{
  "n_head": 12,
  "d_mlp": 2688,
  "vocab_size": 32768,
  "norm_eps": 1e-05,
  "attn_scale": 0.125,
  "bias": "all",
  "beta1": 0.9,
  "weight_decay": 0.8,
  "train_tokens": 748700000
}
MLP neurons of a small language model. Each row is named by its layer, matrix (down: output weights) and neuron, and shows model dimensions 688-751. Each number is 128 + 32 x the weight over its row's rms, rounded and kept within 0 to 255.
A block is one neuron, or neurons of one layer that tend to fire together. Before each block is what it responds to, as a language model described it from the Wikipedia text at the highest values.

Responds to: Infobox field names. Words opening a field name in bulleted "- Key: value" infobox lists just before the colon, such as State, Nickname, Parents, with weaker hits on stray table and citation punctuation.
L4.down2663 [107 139 131 118 135 159 109 142  98  97 144 111 123 200 136 124 122 152 136 110 200 138  76 113 147 123 105 141 169  78 110 100 132  73 139 110 104 127 145 148 126 161 142  72 154 120 119 130 130 123 110 185 127 158 100 128  94 146 156 141  89  73 106  82]

Responds to: Mid-row table cell values. Small numbers in middle or later columns of pipe- or semicolon-separated stat tables, such as league standings, appearances and vote counts (e.g. 2, 3, 8).
L4.down91 [177 150 147 164 100 186 146  71 101  78 109 131 151 133 155 122 151 143 127 144 109 133 144 142 129 150  82  80 136 106 143  78  82 128  99  97 116 111 161 115  83 126 211 116 134 149 121 129 135 223 162 176 108 142 177 207 121 117  40 100 144 117  95 132]

Responds to: Infinitive "to" after attempt verbs. Infinitive "to" after verbs of trying, hoping or persuading (tried to flee, hoping to avoid), plus would/not before a verb, and footballer positions.
L5.down230 [ 73 119 101  92 147  81 129 212 111 131 174 153 100 112 118 101  81 200  95 147 142  89 118 112 164 150 120 158  87 198 128 191 107 103 112 161 100 132 178 135 113  98 119 134 131 133 164 147 116 150 110 185 138 160 151 140 101 154  91  85 148 132  61 193]
L5.down519 [137  85 117 122 172 165 105 109  67 157  76 149 152 134 156  79 180  97  10  51 128 134 126 144 131 163  79 114 184 105 134 152  99 116 115 154 200  92 141 127 111 137  98 101 179 120 149 129  86 167 165 122 127 140 105 126 144 174 123 116  90 148 139  86]
L5.down961 [114 118  99 130 119 134 139 129 100 125 152  95 114 135 123 115 113 118 163 135 105 129  94 112 111 138 207  68 112 152 148 139  56 173 148 189 148  97  93 155 109 105 137  72  54 100 124 120  46 105 136 126  91 156 154  81 187 141 126 107 142 114 147 168]
L5.down1167 [134 143 148 120 132  96 103  87 163  59 121 132 142 147 131  96  91 164 117 186 144 123 148 119 140 105 148 121  99 178 110  84 136 136 159 144 126 115 167 157 131  98  70 149 113 126 139 127  74 173 108 150 170  72 116 164 151 114 154 122  80 154 116 138]
L5.down1226 [ 58 100 118 131 150  89  78 153 148 133 132 136 117 113 109 160 134  85  75 125 126  73 101  45 166 163 139 127 117 144  70 120 173  56  97 141 142 107 125  76 132  95  99 120 148 109 133 112  82 157 124 102 137  90 116  82 132 122 148  88  93 143  86 112]
L5.down1636 [ 63 141 128 122 136 133 107 139 131 141 166 156 107 122 171 117 128  92 107 116 149  81 118  79 145 162 129 126 109 197  89 165 135 102  91 106 155 134  88  86 133 152 145 135 110 137 144 146  55 159 102 136 121 118 184 102 119 140 130  62  42 127  89 123]
L5.down2506 [136 105 169 141 128 170 109  90  70  38 154 127 115 102 110 105  87 115 148 147  95 152 138  75 122 147  87 163 152 139 136  91 140 121 140 119 118 159 143 149 116 114  84 164 107 127  77 218  82 105  95 108 121 126 148 118 109 107  80 101 131  95 136  90]
L5.down2659 [ 97 122 125 121 143 159 176 115 103 161 110 123 137 131  80  89 132  50 161 135 106 186 168  84 193 144  75 142  67 106 145 112 111 125 194 144  89 134 109 102 147 142 121 156  93 154 132 122 113 119  88 150 121 120 154 177 139 141  69  88 114  93 119 170]

Responds to: Wikipedia section heading nouns. Final noun of Wikipedia section headings just before the closing ==, often plural list titles like works, exhibitions, credits, also History, Biography.
L4.down2658 [126 111 113 149 112 153 114 127 111 110  92 182 131 172  98  93 170 157 130  90 165 165 174 182 146  98 178 117 130 152 113 150 114 125 145 127 155 123  78 148 140 140 140 166 139 172 146 129 178 165 146 140 132 144 108  91 201 142 148 100 161 154  98 135]

Responds to: Noun after number. Unit or counted noun right after a numeral or quantity word, such as rays, countries, buildings, m, times, Marines.
L2.down717 [111 167 112 141 166 140  89 172 176 171 199 139  90 103 142 136 136 142  99 149 180  74 154 115 178 184 109 144 135 107 121 157 187 168 135 152 109 125 115  99 122 199 166 163 113 161  84 182  87  94  93 172  92 139 103 133 141 149  83 137 182 141 192 126]
L2.down766 [173 185  94 112 177 101 112 191 175 185 153 136 202  73 135 120 129  91 119 107  87 125 110 167 108 113 173  64  95 169 142 123 130 157 113 136 197 144 109  63 143 140 130 180 140 136 158 144 101 112 117 127 122 124 123 117 135 136 169 122 111  94  96  88]
L2.down906 [127 127 143 153 100 127 174 153 131 118  72 133 140 145 107 171 131 129 104 148 122 163 125  90 100 118 135 143 165 108  92 108 104 109 150 111 129 140 140 133 107 136 129  92 126 122  96 156 190  53 113 145 130  66 157 105 120 101 156 139 203  72  72  89]
L2.down1375 [164  88  83  80 124 132 126 141 128 140  39  88  76  38  81 156 125 112  90 156  80  92 139 125 165  99 202 155  67  95  79  68 147 206 150  97 135 203  87 108 124 195 146 118 152  80 116 127 124  42 153 168 143  83 167 169  91 167 180 146  98  95 169 103]
L2.down1775 [114 108 167 120 133 146 120 173  79  68 124 161 155 185 111 199 145 108 121 142  83 114 194  98  92 156  65 119 136 119 165 176  99 122  94 171 148 114 116 147 138 151 131 172 177 116 113 144 117 133 114 163 119  68 211 197 105 187 127  73 186  98 101 114]
L2.down1785 [143 180 113 111 121 102 154 195  81 130 130 133 174 137 110 169 105 108 130 111  88 119 171 192 150 128 169 172 140 114 140 127 100 138 118  86 152 110 127 118 158 177 127 134 131 189 190 136 161  53 124 133 116 170 134 143 114 152 208  89 111  70 106  68]
L2.down2097 [ 72  75 114 111 154 135 115 178 130 136 141  96 119 115 112  97 141 128 150 145 191 107 167 153 169 153 116 115 130  96  91 158  97 141 103  99 171 138 109  87 121 158 135 155 167 120 153  73 101 162  98 129 162 108 111 124 114 101  88 187  94 188  86 149]
L2.down2340 [107  36 138 154 100 145 176 158 134  78  51 139 103 155 128 221  89 111 110 157  89 129 108 142 115 171 188 156 145  95 136 109 106 133 129  95 126 124 125  80 143 112 111 139 165  89 124 116 136 165 137 102 130 102 208 175 202 115 114 161 124 162 137  94]

Responds to: Infobox field separators. Colons, dashes or pipes, and field-name tokens, that split a label from its value in bulleted infobox and table lines, e.g. Role:, Water:, Language:.
L2.down25 [148 104 110 160 132 191 131 123 130 110 138 141 162 147 151 170 159 139  90 141  96 105 146 143 165 126 105 138 150 153 132 198 137 108 146  61 179 182 125 127 168 106  97 129 130 136 104 104 167 120 132 115 127  88 146 149 149  90 134 151  90  79 183 138]
L2.down43 [118 132 110  98  80 123 178 119  87 160  73 145 103 194  86 144 131 122 185 107  73  91 123 168 153 131 127 109 118 149 121  69 174 136 145 173 193 137 122 150 116 104 159  63 114 171 178 161 105 151 116 122 181 140 137 142 170 195 205 135 138 132 214 131]
L2.down89 [133 139 179 139  61 205 148 120  83 105 132 120  92 133 175 167 114 156 116 145 149 144  62 152 129 137  90 155 122  97 127 122  93  74 111  66 176 115 116 111 121 205 174 164 117  97 125 142 139  75 151 108 116 136  90 130 121 149 184  96 133  90 109  98]
L2.down138 [110 103 159 115 130 142 176 102 179 109 152 152 127  95 112  64 147 130  64 109 130 164 129 129 135 124 195 126  92  95 142 154 135 115 134  72 148 145 143 148  71  92  88  81  98 107 150 147 140 142 168 122 160 187  22 107 157 150 163 140 118 130 100 135]
L2.down1202 [166 131 118 150 116 157  98 147  80 122 115  74 100 154 170 124 126 152 116 108 121  97 132  70 124 103 140 138 136 150 110 142 123 115 144 108 139  87  90 102 131 154 140 102 175 114  80 143 105  51 119 195 157 152 106  95  87 141 139 151 145 162 201 115]
L2.down1467 [125 156  77 104 110  96 120  91  43  72 145  99 152 108 120  96 117 161 107 144 160 106 118 129 132 192 123 148 171 111 124 181 164 118  97 162 179 133 147  60 152 128 137 142  83 160 117 143  94 125 156 173 124 140 102  69 162 216  56 107 148 147  77 106]
L2.down2002 [147 143 168  94 186  99 129 133 141 134 117 174 108 168 134 110 141 123 103 209 135 196  90 159 114  86 186 143 146  70  93 169 147 109 102 131 143 125 174  87 129 143 153 167  83 113 122 110 145  91 109 164 193 162 142 117 123 156  86 116 231 106 122  98]
L2.down2682 [124 115 147 163 147 123 191  87 156 153 160 109 138  58 116  52 162 129  72 196  93 158 136 109 119 146 160 131 133  89 114 161 123 112 149  87 150 143 125 100 130 145 135 162  85 111 101 151  89 157 134 119 167 172 124 130 162 186  69 109 151 178 152 111]

Responds to: Verb phrase start. Auxiliaries, adverbs and pronouns opening a clause's predicate right after a subject, "who", "and" or "that", such as were, would, not.
L4.down2065 [111 116 154 115 153 152 149 145 171 135 166 106 172 119 111  98  54 125 124 126 193  95 135 117 132 145 158 108 104 195  93 174 153 127 139 142 143 154 153 190  98 136  96 135 139 154 120 112 103  98 149  84 126 112 108 120 198  50 122 113 163 202 125 150]

Responds to: Separator after table numbers. Column separators and linking words right after a number when another number follows, mainly table pipes in league tables (W | D | L), also "20 and 25", "1 or 2", "of its 19".
L5.down233 [159  77 108 131 226  90 113 172  50  69  87 136  80 185 120 134 131 123 120 123 116 115 143 121 136 111 147 100 143 130 135 135 181  99 150 125  80 210 132 140  72 122  42 121 167 122 106 198 157 116 135 114 134 125 131  77 134 126 149 121 134 168  52  69]
L5.down672 [128  83 159 146 159 110 135 143 148 158 204 131 140 138 144 141  79  98  89 176  87 121 104 133 112 123 134 140 112 115 175  39 181 121 160  94 159 104 106 179  96 126  79 127 148 145 151 131  89 142 116 100 150 121  77 138 103 131 150 143 150  97 141  79]
L5.down1486 [113 167 153 175 144 128 116 102 171 140 100 131 120 127 162  89 171 128 146 147 154 143 157 144 147 137  96 149 125 115 177 141 124 126 147 202  82 146 137 145 117 126 182 147 160 102 133  97 116 135  89 142 136 106 195 184  95 117 138 138 118 120 128 141]
L5.down2067 [155  97 110 173 108 126 117 156 123 135  90 114 151 150  75 155 112 146  69 105  97 141 192 196 116 167 114 156 138 114  68 150  87 105 137 122  48  98 119 150  89 179  56 109 162 129 112 133 110 129  69 127 119 178 145 109  72 159 148 114 192 131 117 136]
L5.down2111 [153  99  77 169 125 116 127 138  79  93 150 156 133 137  82  94 121 218 139 157 108  84 150 106 127 140  61  81 154  70 147 134  98 108 110 133 105 130 102  86 139 162 176 117 181  80 167 155 169 144 137 153  88 141 100 137 146 134 132 107 156 127 105 130]
L5.down2425 [131 132 163 128 149 105 104 173 115 104 134 148 130 112 138 129  99 104  93 116  82 196 136 118 101 121 130 135 125 188 147 135 202 130 133 125 152 123 178 110 135 134  92 122 129 162 123 105 130 117 126 170 151  98 151 177 148 132 124 116  89 186  84 129]
L5.down2518 [146 159 104 119 104 127 112 117  91  95 210 140 124 125 125 157  87 169 127 150 147 176 127 167 155 144 181 134 142 150 117 179 138 163  91 102 133 121 126 103 104 152 129 185  69 163 105 158 157 128 115 122 185 133  86 180  83 161 147 148 176 168 189  92]
L5.down2633 [106 125 162  97  93 174 139 103 150 134 173 127 159 155 169 168 112 130 177 104 133 148 136 146 141 140 128  63  80 157 122  66 115 156 123 125 147 105 157 186  85 126 145  83 148 105  99 133 142 159 166 165 152 128 162 112  81 146 112 132  99 153  61 179]

Responds to: Wikipedia section headings. Tokens inside Wikipedia section-heading markup: the opening == or === after a paragraph break, and words or dates in the title, as in Career, Personal life, (2016–2025).
L5.down382 [108  96 117 118 198 140 127 175 142 119 164 150 111 171 117  97  97 152 105 117  68 125 166 123 120 141 167  80  97 102 112 151 136 158 104  97 134 140 119 185 194 135 126 132 190 112 118 173 142  74 164 129 134 119 121 170 137 145  98 117 142 147 122 148]
L5.down559 [137  92 110 155 165 136 181 122 160  91 138  75 169  76 103 145  99 108 136 118 133 134 108 141 146  69 136 169 140  95 104 150 119  96 115 112 123 131 175 114 162 162  85  87 127 120 106 155 107 164 133 137  48  79 108 139 173  91 128 127 111 134 109 140]
L5.down1207 [122 176 176 127 132 119 138  95 197  95 150 130 103  89 155 138 104 195 159 122 144  89 145 189 181 138  88 157 143 106 164 186  98 149 133 113 153 129 168  64 134  83 110 151 110  87 141  78 127 157 197 111  90 210 117 114 158 113  96  86 142  87 145 129]
L5.down1258 [176 129 162 103 124  44 127  91  93 132 185  67 147 126  71 119 183 103  76  59 103 160 140 103 150 160 194 141 141 100 173 153 111 176 123 157 112  90 116 166 132 112 117 117 123 139 102  82 162 161 154 143 126 128  73 150 167 103 153 152  33  81 136 143]
L5.down1927 [168 137  88 168 100 124  99 161  84 110 162 134 115  92  85 130 179 157 165 160 103 133 122  81 100 164 138 141  40 133 129  77 134  97 103 133 140  78 129 140  76 167 111 111  95  87 102  86 123  59  94 149 101 140 145 131 209  91 157  99 157  85  77 194]
L5.down2110 [143  90 121 124 121  61 135 168 169 139 150  89 243 105 176 122  55 164 130 110  68 153  96 137 134 131 145 179 167  92 127 113  89  99 137 138 146  57 130 143  76 101 102 159 124 158 176 136 202 144 107 175 147 153  40  80 198  97 141 161 154 140  98  96]
L5.down2465 [146 134 184 111  99 122 111 139 107 116 170 110 119 125 163 124  88 126 177 130 128 140 122 116 120 150 100 163 105 103 182  79 103 134 129 136  98  70 102 106 113 174 113 154 127 119 174 115  20 151 153 129  89 131 153  79 162 153  86 144 175 143 138 113]
L5.down2502 [136 133 110  89 100  98  83 141  86 118 123 177 148 178 169 176 109 161 129 113 125 114 153  41 166 213 110 192 129  73 193 123 129 149 129 137 143  71 134 113 110 110 118 122  56 170 168 114 149 138 107 139  79 140 111 140 126 131  80 151 163 137 162 191]

Responds to: Token after a number. The word or symbol right after a number or its unit, such as per, of, a closing bracket, %, or a table bar.
L4.down901 [121 124 122 106 137 196 124 169 125  93 159 125 114 144  96 189 166 121 131 193 105 159 164 129 121 143 120 107 130 131 183 145  91 107  91  97 168 129 142 186  76 129 101 158 142  97 135  99 153  98 106  84 131 144 177 154 147 142 150  33 134  83 145 119]

Responds to: Possessives after subject conjunction. Possessive pronouns and function words right after a named subject plus "and" or "but", e.g. "Mike and his team", "Meitner, and her nephew", "forced to escape".
L2.down420 [149 132 114  97 143 108 129  86 138  93 107  71 132 160 111 144 118 186 137 116 173  64 118 132 189 119 142 125 129 160 166 170 142 162 145 146 137 178 158 134 137 151 115 128 125 124 165  60 120 172 141 112 185 119 100 125 149  93 187  71 166 145 139 109]
L2.down703 [147 139  70 117 164 117 104 105 148 174 104 126 127  88 113  67 146 195 173 145  88 119 115 133  36 129 147  96  92 120 162 153 118 103 133 198 141 141 159 102 142  99 126  78 137 194 165 130 124 158 169 175 132 158 148 118 160 148 219 123 156  96 152 173]
L2.down1025 [ 99 147 116 139 150 130 141 114 102  98 181  81 104  75  90  63 111 145 127 142 171 163  80 136  99 127 106  79 145 154  79 159  87  83 145  79 104 144 153 103 173 120 106 153 139 137 123 105 120 154 110 162 121 105 143  79  94 120 134 121 159  96  87 135]
L2.down1224 [ 74 175 134 126  85 129 103 138  92 132 114 137 146 163 156  98 124  97 151 115 127 124 151 137 138 204 149 104 167 162 143  82  89 119 104 126 106 159 110 100 169  55 111 139 151 171 147 163  82 233 160 102 143 162 119  93 157 167 146 130 172  78 162 134]
L2.down1362 [141 192  89 196 158 130 120 120 118 105 110 148 109 172 145  66 143  97 102 125 176 100 133 155 123 117 191  90 102 146  68  67  90 146 120  88  70 170 156 103 112 133 164  89 179 133 168 110 144  98 134 192 141 166 130 137 149 111 105  55 164  85 201 103]
L2.down1582 [109 124  89 121 167 132 153 127 163 130 122  82 148 174 177 158 102 144 121 187  96  96 118 122 178 133 109 118 102 150 125 117  98  91 172 131 100 134  99 149  86 170 141 135 151 120 142 145 129  91 131 127 113 160 114  81 128 144  77 136 114 120  73 104]
L2.down2388 [190 120 162 154 115 130 174  93  85 111 164  83 163  50 132  99 129 154  72 143 166 119  84  68 176 188  69 179 167 112 147 106 139 132  76 121  64 141 136 122 137 158 128 121  72 121 124 131 176  69 108 137 116 180  81  92 131 160 155 144 129 121 176 152]
L2.down2555 [105 221 108 163 121  98 116  93 146 152 118  99 155 187 122 106 131 108 149 136 138  85 161 156 154 155 107 135 130 139 114  67  84 163 133 143 140  91 125 127  72 116 139  99 175  87 154  66  94 110 147  89  78  94 175 112 106 101  91 182 166 127 155 119]

Responds to: Wikipedia section headings. Words inside Wikipedia section headings, mostly the final heading word before the closing ==, such as career, reception, life, works.
L2.down767 [ 88  46  96 111  64 187 131 157 118 101 139 166 127 172 163 148 112 147 180 154  60 182 122 119 204 146 120 115 157 134 156 150 113  98  86 102 117 112 163 164 114 119 122 139 177 100 140 140 164 159 131 136 136 108 136 161  95 138 100  91 112  40 151 161]
L2.down877 [107 131  94 103 128  73 128  98 148  55 139 126  87 164 152 115  99  78 175 129  89 130 172 178 171 160 191  85 173 108 157 139 150 112 151 184 155 124  89 186 135 132 124 136 141 138 175 129 100 115 140 167 173  88 132 146 138 150 137 142 120 170 141 146]
L2.down1058 [130 176 150 130 132  98  83 141 127 175 147  60 154 178 131 124 109  67 129  77 111 143 123 134 144 131 161 140  91 132 159 129 215 157 106 193 186 117 146  67 101 153 128 159 122 176 137 121 156 141 166  86 156 137 174 119 131 131 112 140 167 179 160  79]
L2.down1505 [145  43 133 127 154 146  84 122 117 115 196 117 167 130 193 113 117 134 180 169  88 156 136 124 136 184 155 117  49 140 147 121 126 111 178 144 176 113 136  44 109 144 148 184  85 118 142 111 127 123 112 109  79 131 137 172 178 109  95 117 125 114  97 157]
L2.down1573 [150 180 109 112 135 157 166 131 134 168  89 139 135 161 155 126 145 144  92 138 151  70 109 126 172 120 169 104 134 154 136 128 128 169 123 157 214 177 142 108 141 192 178 135 144 192  98 146  90  77 140 118 184 189  88 101 150 144 107 118 158 109  91 139]
L2.down1795 [133  68 118 143  95 180 164 112 169 155  95 131 139 108 146 124 119 135 108  83  67 127 105  81 161 153 106 127 123  95 121 118  85 155 139 130 159 114 103 147 111 156 135 174  94 137 129  68 148 176 140  85 175 152 111 101 120 149 175 134  46 100 141  94]
L2.down2180 [159 107 103 141 130 111 129 126 147 100 175 168  94 114 184 157 138 141 124 136 109 162  88 131  89  94 187 119 108  85  91 213 113  99 105 125 117 104 111 143 109 154 155 136 155 121 149  97 185  91 137 140 117 136 121 118  95 184 176 125  95 186  75 114]
L2.down2594 [132 158 135 152 126 101  98  47 148 113 143 141 147 122 138  99 146 105 109 138 115 114 169 142  77 143 192 105  83 116 168 105 112 135 145 137 111 111 100 160 143 147 100 126 111 155 136 142 123 160 162 139 164 121 130 170 134 127 141 131 170 145 179 125]

Responds to: Plural noun endings. Plural nouns or their final -s/-ers/-es pieces, often after quantifiers like several, both, some, the, e.g. medications, streets, browsers, sexes.
L5.down151 [188 100  92 170  83 126 131 134  77 123 183 121 126 132  71 106 185 112 149 166 129  73 146  36  90 112 108 135 121 156 111 128 145 173 118  92 190 106 118 157 163 114 151 145 143 138 163 140 129  96 116 123 135  84 139 141 147 105  87 148 153  67 152 136]
L5.down635 [151 111 154 109 118 190 175 100 165 127 108  98  95 114 144 119 134 173 116 116 150  68 125 117  83  90 150 177 153  95 152 118 134 154 120 125  98 122  71 195 113 107 104  99 126 116  96 142 147 133 135 139 148 120  96 126 239 149 118 147 155 148 157 116]
L5.down1191 [129 145  87 115 171 120 148 181 117 127 176  75 134  83 144  76 144  99 130 143  63  82 194 145 113  96 141 117  80 182 121 170 161 109 164  74 135 112 105  72 162 121 141 101 119 139 133 161  65 152  98 123 125 172 119 118  87 106 121 144 169 136 103 126]
L5.down1904 [161 102 123 164 188 101 148  96 138 131  98 136 136 103 106 111 105 125 182 205 130 193  91 104 138 104 100 115 133 115 130 126 112 126 165 124 101 125 178 131 107 110  96 179 165 106  92 155 160 103 133 149 107 127 151 163 143  87  37 102 173 132 132 106]
L5.down2092 [118 143 129  62 185 113 151 130  79 108 169 171  94  88 119 152  94 162 118  79 106  86 136 134  90  88 144 139  39 165 128  95 138  93 130 157 141 122 116 166 135 138 134 156 110 138  55 147  85 110 155 164 133 142 103 162 147 107 133 144 157 145 167 147]
L5.down2121 [117  95 117 128 145 136  48  56 124  89 141 166 157 106 170 149  60 182 133  89 102 132  88 167  90 135 173 117  77 122 132  85 150 131 116 151  89 134 155 124 119 125 137  76 112 141 103  93  80 167 148 117  97 126 125 183  85 103 158 144 162 116 158 124]
L5.down2301 [172 110 100 116 150  73 143  79 139 117 132 142 147  92 143 184 114  79 147 134 122 100 109 134 111  74 103 112  86 114 109 117  97 137 133 102 164 115 138 103 102 130 141 124 146 114 115 150 119 133 173 170 152 121 137 108 164 132 114  25 121 135  95  88]
L5.down2353 [ 76 112  95  64 160 137  72 148 150 132 211 150 126 125 159 107  88 119  99  67 148 124 109 118 118 104 178 152 133 189  73 173 196 101 153 169 125 136 145 127 116  98 161 185 120 137 119 162 126 146 111 131 183 192 127 190 104 127  98 169 191 163 140 105]

Responds to: Infobox field separators. Colons, pipes and separators right after a field name in infobox-style key–value lists, just before the value, e.g. "Running time:", "ChEMBL:", "Total votes |".
L5.down211 [152 111 105 114  93 199 151 147 146 124 196 131 170 148 147  96 143 140 148  87 136  85 133  97  80 117 133 121 128 115 108 140 134 106  77 135  93 109 126 156 144 117 124  90 154 151 122 118 164 114 193  86 121 115 195 132 122 187 101 153 163  97 112 126]
L5.down584 [ 94 130  93  84 142 110 104 137 122 152 166 142 173 127 122  79 132 108  91  89  85  96 152 120  93 123 177 127 157 105 173  95 137 140  99 147 116  89 104  66 102  93 169  95 147  75 159 136  91 113 169 138 121 162 101 176 141 152  91 110 170 154 153 120]
L5.down1378 [115 172 107 118 148 124 102 122 154 159 155 149 128 193 180  97 135  50 132 116 155 135 132 150  99 142 153 140 158  68 109 130 107 192 136 160 118 135 125 141  96  73 127  93 168 155 102 118 126 168 112 126 124  70 117 146  52  74 132 172 161 108 142 136]
L5.down1690 [139 172 143  67 111 122 103 133  82  53 192 149 135 174 136  86 132 137 182  69 136 137  81 125  52 158 123 184 151  64 143 113 160 105 112  93 118 104 154 182 128 161 102 122 161  98 137 118 144 131 107 176 153 171  68 150 133  95 166 109  69 166 135 106]
L5.down1702 [117 202 180  90 157 161 133 160  76 154 181 108 123 126 121  80  29 114 117  72  97 170 162 187 155 145  62 165 121 114 105 119 123 102  80 127 118 122 141 134 124  61 124 153 163 181 164 123 133 179 129 147 104 171 108 115  76 129 132 170  94  69 127  88]
L5.down2070 [150  91  94 181  90 103 106 139 117 129 125 110  94 196 142 189 173 162 182 149 112 156 114 138 119 148 111 161 104  70 101 136 129  91 111 119  84 153 139 148 123 100 111 133 136 101 139 167 114 132 161 170 104 139 126 117 153 103 182 145 107 125 150 126]
L5.down2114 [143 107 120  93  94 151 163 140 113 123 173 140 126 106  84 159 150  96 147 143 101 153 163 186 119 123  64 108 143 121 159 180 122 191 109 127 113 151  87 105 160 102 141 130 131 129 107 108 118 107 101 130 112 126  83 145 103 136 128 122  97 154 132 143]
L5.down2513 [115  77  97  83 136  65  99 197 139  54 122 151  92 160 186 156 134 143 154  54 122 150 141 154  98 175 134 112 136  49 142 155 126 101 101 139  91 133 135 136 102 115 142 109 188 136 151 171 116 132 103 182 181 162 106 107 123  78 105 163  84  94 114 138]

Responds to: Numeric table column separators. Pipe separators and digits deep inside rows of numeric Wikipedia tables, like league standings or stats, often just before goal-difference or total columns.
L2.down156 [150 163 127  71 166 109 122 195 150 126 146 144 175 127 111 104 149  94 136 161 105 142 160 131 109  78  92 100  94 121 155 141 170  91  81  85 132 122  90 170 110 200 134 121 127 114 132 185 166 107 112 131 152 100 184 143 109 170 113 121 166 139 145 131]
L2.down180 [152 129 105 161 157  98 140 149 116 166 140 177 127 192 131  70 137  77  79 107  92 211 174  98 144 165 119 117 115 133 126 136 127 141 128 142 116 104  91 145 103 145 163 130 115 165  83  98 112 120 159 109 135  91 134 134  87 133 161 161 161 120  97  88]
L2.down331 [199 158 105  88 150 139 109 138 154 139 182 160 142  92  58 137 121  84 180 163 124 166 122  90 121 144 186 161  61 108 158 170  88 135 159 131 148 154 148 104 145  92 135  33 104 100 105 118 159 144 162 124 152 146 131 155 137 130 156 147 126 119  88 141]
L2.down512 [156 104  76 144 199 107 107  76  87 183 132  92 154 214 117 103 175 147 109 145  77 111 137 171 131 153 117  91 170  84 157 152 127 110  94 141 151  78 113 150 107 195 154 148 165 132 124 137 134 167  73 125 202 102 133 151 128 149 138  92 136 117 137 128]
L2.down1384 [207 100 106 159 181 141 114 102 163 116 160 134 169 104 137  66 165 145 115 143 148 136 111  65 100 136 128 166 142  42 149 107 169 108 135 106 149 187 140  86  85 118 111  81 131 191  86 134  19 131 105 107 118 151 142 127 123 161 112 105 156 119 134 139]
L2.down1772 [123 159 127 115 177  96  97  75 110 151 178 154 142 150 185  94 111 146 120 114  81 120 146  97 195 134 126 151 155 128 134  92 105  88 144 155 156  82 135 124 131 114 121 185 138 155 118 148  84 144  79 104 120 116 186 103 104 109 117 128 217  79 143 150]
L2.down1803 [102 212 115 216 186 131 135 100 172 136  78 128 176 111  78 141 146 103 131 105  74 205  62 153 183  93  74 138 119 130 158  92 157  97 107 111 127  96 154 149 110 165 113  88 116 128 143 119  70 113 129 130  92 107 192 122  89 108 136 158 165 102 120 106]
L2.down2039 [ 97  72 100 122 171 159 115  68 108 115 116 208 130 140 108 145 164 149 135 144 140  85 164 122 174 132 211 126  96 168 129 170 150 137 168 135 136  97 116 161 173 118 142 121 129 127  76 164  90 143 180 158 138  72 162 188 102 149 112 112 154  88 152 124]